From a checkpoint of a small transformer trained on Wikipedia: 24.4M parameters, attention and MLP in parallel.
MLP neurons of a small language model. Each row is named by its layer, matrix (up: input weights) and neuron, and shows model dimensions 208-335. Each number is 128 + 24 x the weight over its row's rms, rounded and kept within 0 to 255. Numbers have three digits each.
Before each neuron's rows, "fires after" lists the tokens most often just before its 100 highest values on Wikipedia text that the model never trained on. A number after a token or word is its count.

fires after: "\n" 57, " the" 4
L3.up683:164124091122153101126125137083144105113073126130117100118122147135075107132146153067160145124116133121109134100150137111130153173157116111119126168162099145117130137145124139140149119093091102120160090128151138142103159067110142129112127117122154083153158120109128134131102092109118157130115096165125149096151163138131111170133116096137136100124171084124088132142124099124156152095129

fires after: " the" 41, "P" 5, "and" 4, "ade" 4
L7.up649:175169169120105107136128071103113162102164173092059151087134066137125117148062126132159114100106130110169110143118125141129116142132150121116166090138110108095128112101145133093121119133149157103104074129113117114123176130149147111145122110122119104125128149170144096151130120151125123126115106109132157088181121124118120105137127121144109113149135110115135089097122171095115125129139

fires after: "|" 18, " d" 11, " D" 10, "-" 7, " h" 6, " the" 5
L2.up1451:112124108139115109108183142177121112162106173157141138139145119161129108149118091134108145100147114122172091119087151163144108132177143146100148122116109150128119108129166090149132177098176104150163113099103139127091133108137101098090167043157113107141139092147181107145113091133175133135080135134148114125134152154152153112111125085166141126125118112142115154126155180165090096136105

fires after: " the" 20, " 198" 15, "|" 14, "-" 13, " 197" 9, "201" 8
L3.up161:117165135122150123068141130178128135165117156130107141115074098147097137139139137135137122136099111132111164140115116139147080125132159147150132143154133120130135144129157124126136123113146121103143196164150133154162116128168084132130145099097143155159103134138153077164093123110115170116150150127120110117133117089145152108119127086140158137165086113130136156126107127148178098126114

fires after: " 197" 25, " 198" 18, "201" 13, "|" 8, "-" 5
L3.up1453:111153117114163149111149111116118106144121118160160110133121109124109153107110093159135102084095149153138142129111152149113138150131104140188112125123119156147148143136102127104137129141121108148127122145106120148121118134112110115113146115109172150178109108096092068142125130139149159109129106113099139117127155101127145128173137156117206133144073166109157127106153133175159117110097

fires after: " exp" 11, " l" 10, " rem" 10, " rel" 8, " lim" 6, " w" 6
L3.up651:110120127105132084154147146110143130117165147135176113083127082133107162120090152088100149163123105157165132119121114131127120142082140141093157162126139191160157115075114134139092130132135106101106124100140122091130140147119082117165098104134105092123116153153152124122162146173138192117084145115122120163141137081137134112141089170141132134151128171136076148091160130132115119130146

fires after: "\n" 100
L3.up1173:115115136130115116162154152120132140127167119126122117118163139114095090165150078150135138159117127138111112126117112096159111108128140143176152132137104116124178101141122126130124095100129120153137127130093151130111128111132167123149117082113165120172169153100144115124083123132121146129098100126132116115142138120164081128106146106156102136133129121108151143139098149167129140134112

fires after: " in" 44, " from" 5, " at" 4
L7.up1148:089116130131126147133109105126107157135112110126122120114147104115165149141094106120128119120109116128133114114161123141140110161140124139123104151135151149106144132135109107157132133159100142126122100130111126115166118095174137114127159156149109100140102130107137133162135101120122154107134082177129110111113116126160141123093162119125090084122154120111123092150087138158092113108161

fires after: " B" 22, " H" 8, " b" 7, " R" 7, " Bh" 7, " h" 7
L6.up826:127106151101129121109144159171160155145139105154120132059145123129146146166088177134113125153105077146154160126135126106124158120191140158133166150124136140103172116140143138134130146129128125122160118142140141155167141144126135118133116114101137120087135149158136118187125155102112097138078156128140132092155119092141103088165061116111121105142124181147129151124134102124175123073148

fires after: "|" 29, "-" 18, " the" 8, "\n" 6, " (19" 5, " (1" 5
L2.up680:113175087108064165103163132134153115137107112183142136120178155122122103136117106103146110126112147163090125141118149123132140131139143139164126115139125138170152117167123106131118143134126090149115097148132138070105182145094123127120131143095118156144087119142144156117121096124128122138123145135119110130161137131126142126098136145116193123134089107130165189094132162148140126145111

fires after: "-" 41, "\n" 39
L7.up1050:093141156097107155126122074134154119109109158136160115176112069150092121126106163122128140136112096144144092177112085139143147143106138102104178146124132135086130104147124114132122146143159091085154142180138103096102153095152099138107129095107129180145115131186130114116158130111106095149150120117133123088135101115100178140160116100124164110130188148121141122142116161116120140099152

fires after: " one" 24, " O" 12, "b" 7, " One" 5, " some" 4
L3.up19:148130141104124136147168124179125115137093110172098118144151108157133107141125132085147087145133127152138093124114154110121138116141135107155089158073144117113122133152120097157159096125114108149064135132140128144077115106116133075111118110150118136173124174188141130079107089115095139118136128146137148106105155134156102155160123146117134183131111135130136126120110112127151104117144

fires after: "\n" 37, "-" 7, " ro" 5, " w" 4, " |" 4
L7.up20:097157143111113095090153123103109124144157106115087148094141113073098163134144167089104132139121122126132101165104129129123100128111109148121087128116141148102142123143116127127093124106148139122101108114111112159167147143101090200127146109127151108142116133117125132126116122128109113138108149134114090162123156140155102093132148129151151146100160119138175121094167143118149140139162

fires after: " |" 20, "|" 11, "-" 10, " B" 9, "-S" 6
L2.up1531:093103130109157152143136132153088113133149114097128103140115137088098144133153142101124105098146134150115141141150082130137144154113126137092106124082078159132104092146161076095122128133153175083148123101151138108141121154130182119134058140141123126150145136114142107115118123107121158146074145097098126121131105155129142147151113084131188107103116099136160073168137130138112143123146

fires after: "|" 49, " the" 19, " 198" 5, "-" 4
L3.up274:135156121160112157130124156113096170196093165180144109126087135123121104100145125088096134113154144125151085154109148161119118114140109102182128134142103110129126106143142131133114143109138121128157156127149188154108144111106125134121147123113134104186111134134138109128099132103167133118078147124124135120147109112142134177143168121124136093143142122109166120146110126143140122113162

fires after: " |" 18, "ij" 15, "n" 8, "inn" 5, " Mu" 4
L3.up396:136125145133127116146106139124140124162129100158141136128147079134125104090149122097096080132177086194133192112103110132149135124150134140147148140110125110059121070145130137161119119130143121162129097144132160147088100120182089102128135110175151080133082169151140105086165104097138134137146144109134138147156102125117121126114079150115089104147122140122118153122129122172117150098135

fires after: " B" 19, " l" 14, " b" 10, " (b" 10, "os" 6, "L" 6
L6.up683:129104115149132145068124132112116114152163127134146134110131137105105144125092131135128116143155107098134132079152145116146176155120157131138138084095098167146101121123154115147157116131145100129159172139090089110104118124104108104140121108099073160101121153165091158160085130113127132097108134161123116146172124094127133102112146162101125096142160174095140168129137118161155173151108

fires after: " 197" 39, " 198" 26, " 196" 9, "-" 7, " 194" 6
L3.up566:129187155124125110087168106135121123126141141141099073148156109130127158140126127115139164127171102104140172112086139165084095121126123060172149124115165154140102109152169123144146155185124122172121116127160145097109169124120133107126142122159124129159088098131145114143097150128188140094136161080097150095130116135131148149121112121118165147160131108122127145123115113145143116113164

fires after: " R" 20, " F" 7, " Jim" 6, " T" 6, " B" 6, " Don" 5
L3.up1457:137179162137207183097145151103112157147125087103156071093104104114092115148113151145081151111156149134140132124108068106125092137102134133139139098146137148158133125162132122152162114156127144095135122147156114105124102154166128135067178131133133110136132112154074114124135151154150127119135168079103145122096178149179124115137113128148105129113097098106121127102135119116148147145142

fires after: " c" 18, "\n" 18, " (" 6, "\\" 6, "ush" 5, "S" 5
L2.up723:096179159131082136135134109093115078132117134141130122114149079133128091133168082128107115123101134126123130137097102140169108123129137143157128130120126143158125079139157103161101112123117146128114143158134130074132121093132089129140094091116119128101121147169121133154087072121106120121120176119164156105128114122102130118169169109123131078133150104109166102135100134151092105129130

fires after: " E" 21, " D" 13, " R" 13, " V" 9, " B" 8, "v" 5
L6.up901:156108076139137143149149133153124133136104113159119140163171118109130126107106123099135137060127145132114143136142155151188124120118102182155155150134131116135135137132110156096123086121146125122156122072140125097114134081114150115136139116123113166072102117156084155175115105085157139082076131151080132137145130098130127176157077150140137082121171137126156158149152118133165121192116

fires after: " R" 15, " Re" 13, " Don" 7, " Con" 6, " w" 6, " r" 6
L3.up1293:126130152134153180137139154134119131098138137166136113107092151135113106141152156134106138116092078098119110130123136093127114066098147135140153114129082136122097121116170105141123152133096181092147128125159147110104153118137101172164145130131147153091138153127112136131089135166110114119114133118137125137131133117159113147103128121136117105130155118128124116094118130148158094116158

fires after: "\n" 63, " Sub" 5
L6.up1331:094124133152125117147101133161099120134097110144089135151126092124113126144173119120125124107100162132125100133088134160112106123151134156125150153066097111118097196136122166140135130146134108128108105178132124098115077069135151104078144126103089141166127132136134119154116121132083160078134147141172075116119121158160115116120119111122121146165149125104160146104048115122139118110130

fires after: ".3" 26, ".6" 10, ".2" 9, ".9" 9, ".7" 9, ".4" 8
L3.up1221:136132126126146081130127142111132132130125118146134103136162119140132144101148110089162129151165128095119100093106140105195142133098129138155100090166091065137120133144124126112147117140118095106076073132143076111124174128145085124115107139112108123143114126131152143092169128124172132109127124129129112112179146141141201126093121113132144132164115139168112136134161168108114110132095

fires after: " |" 51, " a" 8, " play" 4
L2.up622:124135084145116145141117119117100124096145105126157101152088110161136121119165136119146111123066153131116119151118129105114196115168149145163107125088148167138154112057139148169116125141112137158169169093121090122148073144161145183121169104176124137125119110114153097115130118139136124096143131083168131155113129144123148136094124118127096092149151174137144114117146144187140139161123

fires after: "l" 13, " Cro" 12, " Col" 7, "ro" 7, " ro" 6, "ol" 5
L3.up1226:149111105146146121107132143132109181120110131160092131114139148100172157153114127155146102110141150168126126124143158156140114161107143154105088118139136143101134137147103132153146149095116135062100186098083143133096156171129111139117137170159113154125139132113087122102117148148156089121115110189115107105138132138135149103131046134119092108135166135115066108140160123111115101134109

fires after: "|" 18, " the" 18, " 198" 15, " 193" 5
L3.up1296:102112132109124129098173137134136114086090122139136110154127139123132126085095126101117173095113106184110113186109137126051137134150114095138156134147121118102121133169128153147132140112146133122134150128134152125154129130132117133146150130127138159158149131168112118137123121139128148078103135119112124057134115111143114161165088107102137129136102170145192142092122112114135107140121

fires after: " D" 13, " h" 10, " Sh" 8, "′" 7, " d" 7, " As" 6
L3.up844:098145129132144172133077148101101124152112144133115133142093097185084114185097103129111116113116158112122141098146150112142110116131099118123128158171089168125082130125121097091157148136098113120088114155172136142137148094144140101091136097158185136137106108151079116114070086157139156156118109107083091109118142111119149131113116114122104108155112105152119090144129136116135104186138

fires after: " |" 17, "-" 15, "|" 15, " R" 11, " B" 7, " the" 5
L3.up1256:141095123150135116103167148140153166126148096163134109108124116092130142119114122106146127127116130125122134153132138108146104142141123150107088157079099150132127119116155114095102162146101082107124109157094107169117139130104152104170149132123145131094133125143187139127080141129120103108137107153117129140134112143162134183145138146121118113144144113100116134168076126161144105132089

fires after: " the" 46, " in" 7, " as" 4
L6.up91:127134169130135150157103113065119109132165145134122162120103113116149115160104144107151132130133122134156117113102114128130151105141163102136156178125154135118133115122137169107122132139153094117159081158123121118149129140121103076159084104102179110135150185148151129158110135156148116088139114131129123115113139125153133124132120123149115108167109109156168125119122142146114156088097

fires after: "\n" 73, "/" 8, " \\" 4
L2.up1482:146124114142077144154126103094141109126111088143115145110158148109093094165164147071111170152129113130104083122095097136178103177065113121129162149145137105143153131111138063107097136121151095127129151137112095126131132130148116105138089116120155135132133086140109169142066090152149118123147086104150080101153167157097129132129143136129152121119120134125133143126177151108115116109179

fires after: " |" 23, ";" 9, " F" 7, " R" 6, " whe" 5, "R" 4
L2.up848:107165105133102137080160123105086162141132136113091154157093122116123179104153131120118096131134106077110124084159135147130124158119207142115126118118062161151152158142135139130149120096158158076111116130156135172109095110101139151133090101128122139131127121150135118160112121134128135110116169121150147150147123122147131148125128175125129103122133132144130161151152141112090165160120

fires after: "-" 34, "\n" 22, " as" 9, " E" 6, " co" 4
L7.up651:156126112138130122155081105104123120138176153142133150100140106140086120140140132145114092155110144132170199146103126153151146128099164126125149127168099119120135108125124105124088161107121112144122104186159099134112159096126093118151118139108132117091150108151153122134096096140120117141152124115170181110155131135073126115156132101136135105169154148142148141091156120137107117115132

fires after: "-" 45, " al" 10, "I" 4
L7.up668:128129112170144136103169129119124168127120141128140145085118100174121112126098154150119160132149153091123152149108146114148111144117133147105141108128123135105114145119128179108132157127083096119146120118132116105135138129160140096119115098145111136113115164127171100142173102148121117119129161110132138114149129136104111167120141106139139132141164159129141128131052126114117131118132

fires after: ")," 16, " G" 15, " Pol" 8, "-" 7, " in" 6, " |" 4
L3.up853:126110160130135139160146099123139098122088085132135148110127143122160072106145124124127080069181095112134141159111100130094145144124127154100079119129123109136141088158157142124144115104142164173106131130131144128103118138127135146082090105127192121081154175115132135119089126135130134081091133104100123130128159160146074137101153127079104090117154148116130084120105132139122103136166

fires after: " D" 15, "A" 10, "′" 9, " Am" 6, "N" 5, " Afric" 5
L7.up896:164144093139116167137089132149104157178112137128093125135186156118112112131138116118109148072143115146101136133147157126170134108129109141110121116183087192096107120110107124131150171150169161110123131148119143125132111111110115120133128157088166143119078139148129123140140068151127090114080163095121109084137126146144137152178103128128103166095110113138169111151093159126103134104091

fires after: " R" 28, " Y" 11, "R" 9, " r" 4, " Just" 4, " cl" 4
L3.up956:159140127189120179122086139122098169157126162146153132096160099123124173140130186130128130112162115106110114097084116152157132076120155147118140142143126159154120185151145142117120091120131141095168114167128149101104131156117127146129114111154150118150128118132103099104082115099141118133125188154131140111108124085119124162102145131138105118115081161120146144115182129094086145105105

fires after: " |" 41, "|" 22, " with" 5, " eng" 4
L3.up653:136154138158115159137109151139089112131160140119142123148166147174120119154127150140083146114135139117146143134080092152066115104166144136109129190129094089097117132108131153157115158143121115117101114131167074181137084154127112139125200120146114147120130124094108137099099115152175106110125100116164169151171142110132126122082160145115114116148143143108131128148149106122098100155130

fires after: "\n" 54, "al" 10, " M" 6, " (D" 5, " R" 4, "E" 4
L2.up1111:136142135151087157140126094128140127109148152128125093065109116111111163165171106151116123128100085127140142143140167096143141145150116200138091135151076161119167141142129173137080146067122141110147139109094121119088138110106110164111082143116152119116174095117145147128133115130138142133098132122118120095114150153117081131099108130121125124144147161085158126094118147093125151157118

fires after: "\n" 100
L2.up1271:161125134126088140149152163107110141106107136098107148131144135144117118157162087137141174132123107152114114152148136098175144141156109182136154186139115166119149108118100151118127128087158109121171127113097160159136124155111149106135153113069147125123114138092138146105111144117124139130117110122101116123122150148121136124128092128134140115174144198073135153117110140146165112137110

fires after: " one" 23, " Order" 8, " I" 7, " One" 5, " p" 4, "p" 4
L3.up594:118102136105132131101130112151129124177154109116149128114093089119135151127086089094104105154107083144131140144106095121163123149101131133166111116115113158135129139117109162090150127129137126166158108122116136114189116130114090107124168133150099171089121132170106114075126149087163123084117113120113119139177143172134107123157148111160137124182113092099152092113127182155152132124148

fires after: " the" 14, " a" 10, "-" 8, "rea" 7, "lev" 6, "out" 5
L6.up1267:141103167116117108156133130149106160134093140139114147086132146148118154093131138140103109113054063145139110089150109137109123123166107158159124128088147131117111115105129129152127123111152120130103143089113082129120094162109103127111110150137115145165163132158129158101177094131147138056112172138090129119165112153129134140103154116117111140097143132131121127125100142121154165120096

fires after: " one" 25, " age" 10, " O" 9, " member" 6, " One" 5
L3.up418:105138119150116134133165155126121106168143105136166148139104145092105143119137128068111108161161119114112128108126149138163122127142141126125110162095111095153114108151149150114142106126121141121143119135136114120130117181102100070119149161106143145096102105148155104066139106094126126168067148096118115108136141160106133124139131143106117132136126162107134127100116167134163135136093

fires after: "\n" 52, " O" 6, "H" 5
L3.up232:094139132113095120156155121151113139136131140127100110103125129143130128153131100095132169152130104147107111145119086094106118125110108117126135154145146116134173118133145132120141133123138146135129092172159101126124115138145153046186110086120157153128144104108199126129095150146118088126109099095166151134124116123140142136113136124139105121137153142097156102096111152154191095104152

fires after: " L" 15, " N" 14, " l" 14, "N" 8, "L" 4, " n" 4
L3.up745:129112159142146125095122131089139103163196116149119121068106118121124126153109114134132090104179137118080152119102153161075118134134162156102133113112163159121129133115122125104159085113117135132121105113138130127120128154126135124147129075113152100150132152173132134196113145136120098107106115149136133135119160097144086086090125124143183146127067147119122133125094174122130146123149

fires after: "\n" 82
L2.up334:135133107121116151075135213103142171093137074123131111111111165072076119141140183110117116108101083165119097149123149143108104100120110139140121139122094154149152153145149111135117076056137114154147158130110097127071103129107192142086156086121126092143139125082155142131111126140168138115160129127147070093163147137147125126142063096134110101147127122131092105143135161119124129147089

fires after: ".1" 16, ".3" 13, ".6" 10, ".4" 10, ".8" 10, ".7" 7
L3.up1093:127136132135145076154128130134169134092100116168132088109115119116123168125113105117156141122127177093115092151119144096197091162095123138137125147152102127120111154116170136141176145139100110114095102171116134125150147123153123138066080137104130129151134121136164162117091111095169106131130128138096146097120126130184144138140127120164155086137141101134082146126097162127142111179135

fires after: " |" 39, "|" 23, "stra" 5
L3.up570:124162172145097145102106130109122107125153120143149133141149162103163119131166109119169149103119125086170139126101101139140101162125105148159128133112101179129157183097081119159108137123109127124112154147138124143112119103095109087110159140152124133134143090146143156099110144161146118096140127097147140127119104097121160090156143083120139115143144130112130140163144129096143123128140

fires after: " |" 27, " Time" 7, " (D" 7, " (C" 5, " C" 5
L2.up211:130101102097091173143120142112108150190140113129165136087172110078137125120107121126113106115131159166129143140106156165136100101071200132152129117117131121133135152146115161106154114102151132149108153188113123155090114147140123138154132158103124147136148140115154084186119120145147133129132128124169151107098139123161141167169149164144076153140135097132131116085128151139147111121143

fires after: "-" 19, " R" 15, " (" 8, " \"" 8, " r" 8, " and" 5
L3.up1456:156131142152152147108112137105144108131144173122165129114127156139117147117121129132120112102115174137107128102132109110152092133083148121096198094155130106094166147103140155121156146154129114111137078141121163121120141107113115144083124123177108165143086114180075111148088094137106150135131117091153121179128114154124128111099153123114136094110151163148154128133086131126131126138157

fires after: " L" 13, " f" 11, " (" 10, " l" 8, " F" 7, "S" 7
L3.up682:107111142119093105111108141146112156136092115139143118112135134170119107140135110108162138116111203133104141118118085121123120092105139113146119126071121121094143095116092126091119140135134139123177106141123118158158120170096103121163117109135107087102072092138126168168098101088183104081140126153111132111121128123121116147161162178121093104132115115148095119140110168126146113098103

fires after: "-" 26, " in" 13, "|" 7, " United" 5, " In" 5, " New" 4
L6.up742:101115140134146149116120125149111120090173128147144124126138108133174161116122142144118086126112087122140153134093121133135132142120129132129118137102087100097121097138156149144138131120153172121156147125153142156152144146112168145165141104132128109087172125197140107092139136160124073092081111165142112104103090097103118123131129095136103144138147125138151085158071170121159131158161

fires after: "-" 27, "|" 11, "19" 4, " play" 4, " who" 4
L7.up1315:127161134144116099090094155133102136117143085156117125102132104146099126097097116144100119133145116149128110108129118122124106127137135111116160122128125071125113165133138126118126114096114092130091143073137162147098128070152115145098111130101110144098147139161136074169087130118114180142126127123166128112173156127072109120142146103153137114100154139141132148153106159162133169166131

fires after: " Cap" 13, " ro" 11, " pat" 7, " pro" 7, " in" 7, " r" 6
L3.up447:148156136122169164106150106168103129153122098135138124049125134149131123131162134129168100103104135162121152118126127102135102118118146115085128117126152147077121122135118134143152062091062167153118117120090109116092107173112117138112113113183115113149114106122149122211098146117127107166113106124123083072126130089148099122144109117147126149093144117131106103100087144139103134111137

fires after: "\n" 90, " (" 4
L2.up540:113133107111137097131135105090143135107161134124118108125149147084064139124110119088134151129102078168107106140133149139132122161094121125126131136114098149081116141176156128162101074098115105158152106136121120164108129112149156136080076071115127157119089096123138139125107122152149160205078126146163119099142143107124116135136085159108143102122102140172142111103126092137152109155107

fires after: " M" 33, " G" 22, " C" 9, " O" 6, " L" 4
L7.up1283:130125147147114165138141142127145122091129139146151099139114107169127128135152132147124127081135113117095120142139096175147122152149109134157116123149143092101150133130121182085125127105134142139144145150145167134132157134145095103084144126119103080168132142124085104130136155152107124129110140134157127106104108095141101114095156181089093090128126092155141140129143094126130100121135

fires after: " w" 13, " R" 12, " rem" 10, " al" 9, " r" 6
L3.up1303:106110196125122131112128129180129175126152093104125137115100130156125109124081104123121129094110129146142153133129128088150126125120097121114108105140099122165118136083121120163088129130115118081152103184122163102161119054093085121139179173128135133149156123148113133104110108135168189096083134123098134146128150111167140140121112139147110086155149159145113121098094173092150164135174

fires after: " |" 50, " /" 12, "|" 4
L3.up562:158114110089127141130138136063101104109174104122161149125093109105202089162100105087157130119123122190132124125086106147168137122132164129166118112096139160137150153124120090183144113117135110123153150118137142109114077099132124132105125169123108144135116107150146168113143133113092134089108149104137112150086113104118118105078112177122150138079134120125179118157141106153127142114113

fires after: " Br" 30, " University" 14, "l" 7
L6.up357:079122134131127142134089123149087158121155127164121101136139137139132103133082164114136144142115123099098111148144130110107082131142136097129117172075114124147106133092118137140177104099147093097106132103125138133070125112112160156146119121103129184130184163107148115134135168095121072119138100142144116127118164168086148091111104105140158103113159132180112107133147124149137142092114

fires after: "S" 23, " S" 16, "N" 8, "A" 7, " A" 5, "R" 5
L7.up106:149137118121119105122105092112133135146094122150122151124177128106116142099139119106124126145158156123164135159121144141163131076099138158130122106105107144077142141087126122156168142159142128124130116149095132101071160110154150083139162097095129122077149155147145098095127163103175109125107101130147107184121117153122153169123108107062095152090156145126131166141108108158103111123150

fires after: " |" 50, "|" 24, ";" 4
L2.up182:092139151127132156064160140163141101139144116177139125111129090105146106131108145134161162105113128086155157121135127111132152131172140127133120129086139103108159101112164152108123122106138123127129137108156157148084046133105173115155121120137101132156130115123112090084126095105095124096107110148146090139085135117158162149088148136164146103153119152107158135103117104141136119138151

fires after: " the" 32, "|" 31, "-" 14, " (199" 5
L3.up1470:123145123079094122073141133156138139139172121166092114130128145107091144180134137097111098104123136151145120118099152113118122147117146137179119106145130094156134164112142122170138141131130114109104137116163120104122153088125068109132119095138166111132093101124142096126136088129182167121108115137076182124110109116122134146176126152163141145121137138143182164153142117145126132143126

fires after: " |" 45, "|" 8, " v" 7
L2.up1246:113143115090118148081119135109114128112194097160131159095104137164159138169127134103167145118148111128109097146143101078144138149154138107150124113115106141133144112143108154136152103133143125097119135119088121142179142157125089095097109138127090142164082153173118127131134100116110152146143172125135103177128083102140160160127142110171137137166109099055184182086118100115154099162139

fires after: "\n" 44, " one" 13, " O" 6, " One" 4
L3.up1484:140117071090117136119154117134103100167074148118122149126083133135104172149165140113122119099124152181122136150126138098101097113157072147150116111102140170130139134186112155169150151133104130156120149123135111135071132078084155148094165117115127110156164141158118155142102168132123137120181130133117126111135135134161093145129094103107120120123152137143131145112094152136148123136161

fires after: ")," 17, "L" 15, " Pol" 8, "lev" 6, "we" 5
L3.up1363:125091126141137111159114132149093077156126141131103110153130143130131091109131147105049083092136109106132128158116115126089129105166106138123125151156109122104119146139120161093101153132101138157135124181105107113137162089112107146135106077109163129140129114119191131162091097150138141104129125118160116115165127145118113178119156175098143105152132123104100097138148131114132131117142

fires after: "-" 21, " S" 10, " Is" 7, " J" 6, " Ar" 5, "==" 5
L2.up484:093103162132101147102125122115180087155129116106095067071174161127114124123135132133106109125137153157137131153114070137142095145129153149153176152111173099119132112111150105095120165134096151117122142106090139128110113170137122132087123109182166148145139128160100132104112094141100151086162147117101089098096146134113138155147130137130144101144088098126145133118155110121165098144202

fires after: "\n" 89
L2.up50:130111100124154141142128179117115137122087082149108127086148148151098136170120094123157135156141110154138078166139138145172098150152084144129129112153121095125122140100134125119115129108120123098157138081158103138118165122179163137151123078112153095104143130114144111117093106101159122140115084150120089134190110092134096143122104114130158139115095112091122111125114107097132135110107

fires after: " |" 44, "|" 8, " G" 4
L2.up1368:169161115157098121144160093138111102136137125102161133124153102141079126105150106117114116114105115158107154129090181120138106108132174154154062117146105146145147133093169141162091162143142131128134143187062141126117112106162158117110146110119153130135098133126111114106125100088149142179117119094145145147114110143156097142123120125108082136167159134139143100166122118162161127162124

fires after: "-" 18, "al" 14, " N" 12, "″N" 6, "l" 5
L6.up909:112130115145145190110156099103128125139120152152116110078133127101112125146054102146077108104129153143159157157079108136137189113128146160133120117151108116138136120114116143148139144151139153127173111167113149139113118120157106123123112106122116125118118142179140105195137092146115111117110154110158125099123130106058148114158169121121118120132108118129125092154095144094124139141142

fires after: "\n" 59, "-" 10, " July" 4
L3.up1320:145135120133133096156127134152182173136106119136083144168158112091125093170106122138107143132080153126060140137137157140101114162085129180174121163115110131150102171154117176100122134121166113164160140163117155127133113084123136130108084122149132183148058096125133180118075144110114156142122119107150125135115107124124117125125093119113142091109109123095124132113158096136128086117103

fires after: " |" 23, "-" 21, "|" 15
L2.up392:124121153111122147128093109124117138108151108096123121097129143096147107139137086097133128116118175158151119140132104111103162083114163138134177130153099170136157078151141120098141142149129152097095106123125109090119115106071125155107142128120133134152119133079124123124161107146146099104077110048125138129127159122161138159143087101142118105085128132135153119131138101142190124114169

fires after: " |" 41, "|" 14, " the" 4, " in" 4
L7.up334:093153147156106086133116126146092112127157068114136148093148119114143109128131153115112112130096127108132140109100135155126114144117093171158149140109119160101117135124118156136046130144110132094123147115130142062128112193098152131126128183180118147155136130149088144110176101150118161120088173124157123104124146138135100145103110099124117112140119159138127124150105114130110150143130

fires after: " N" 14, " A" 12, " L" 8, " Ab" 6, " e" 5, " G" 5
L3.up783:108092130169113175106117135115116105136163098093123142104139124147132156139103109147136088105136077185116130145103098149106087108140092130118141102113098171117096127149087095147138110110161119121148112097162153082127129148129131101124115111105151112128129123115088099089136120184138128124106124156143119140162141143136115102121170135129118108107138122168128087162097140125093124102128

fires after: " M" 21, " m" 14, "m" 7, "ab" 6, "M" 6, "om" 5
L6.up1462:155094193105134139145092159125109145161128061121164088106119119146124119139129121138116078170104123138124148155109072167160089113124133164111123126147148110140122117128097106127133100087097119131108145159146106120182169128107111160166108122139126091151150101151132163118114181100066107162124108144091150138150141137108166140117160170073113097158136136128107165109157143167148125136138

fires after: "|" 35, "-" 11, " |" 9, "ronze" 4, " a" 4
L2.up884:117138135139121128116136114137100120133071112115120113126118131083111107149150142095109094111094098100174126129104129150158121073182119113139113153111097142125179105135141122120120119091135151151128117128091144126164111125177114101150127134119148120108138143120152136133119062155105134108142130106125138123140158144135116122136119130132094140058134128124147173137090103095144112094141

fires after: " R" 14, " B" 13, " C" 10, " L" 6, " The" 4, "ild" 4
L2.up1131:126098176094148111080089121127134180173098129153153121150076124085108158144137141162135085160105172136132122155079109150138118154083132137160143127111116148123151110162117132114152144130135097078165108113149145154134098132141126138110144127115144079082178165113129078117149103130133133106130141144127133095126123165138108122164145095164101119122099118135120142153144137120128146161124

fires after: " the" 18, " P" 11, " E" 10, " Sl" 6, "ed" 4, " H" 4
L7.up1408:144110102141154105165109117204110111119114131108124147137119150126107144117133158181126142137103132126102152110143098126150107139130137144069097197138113122080151179116114112118149155096079118118157112146169111108155183120117111136137154135138140086140133143104157140161085101169088144127122121164141103102150169128157150126107079096125103105143172111141150097149116150104104154142145

fires after: "|" 28, " the" 21, "-" 19, " in" 11, "In" 4
L2.up1030:086138128167128172102176165146140088115092149174120108128178158081140112123120118125144155134138112098108110144108117129139112113164149126193119109085124130123152077116163130116137152151127083129128141099149147100121145140167111115130115101116134128120086125116172072140105117145117145105140130131128170144164153090160094100149143098170119115159111114116123151146137120112118135145108

fires after: "\n" 20, " B" 13, "." 11, " |" 8, " O" 5, "ally" 4
L2.up633:126118109109097139114128115120108127171157091124163125154118170149121133150135103133110137112153118146097083127104153121094154090128113130090128157100178117116122116182078124168113129154076152156167159121109109160157120145119186073087152128126136116097138119139099136107137131141103135108151174124163140158156126142147146134157114108092122129072141138143100136162084085135169090127104

fires after: " in" 23, "|" 21, " the" 11, " result" 4
L2.up1437:126141063134145107109131149159133102156148127101106129112140119169150118123179114128127125121123108144112110097093194171098148096167147128196141118167117138130129132130079130135106122167136140139138144081128129073094142172136151158133151119118122135135124121146155109152102112174143125110139138173127168116137156113130158144158150106108143130123092132130134140137104115159075102156078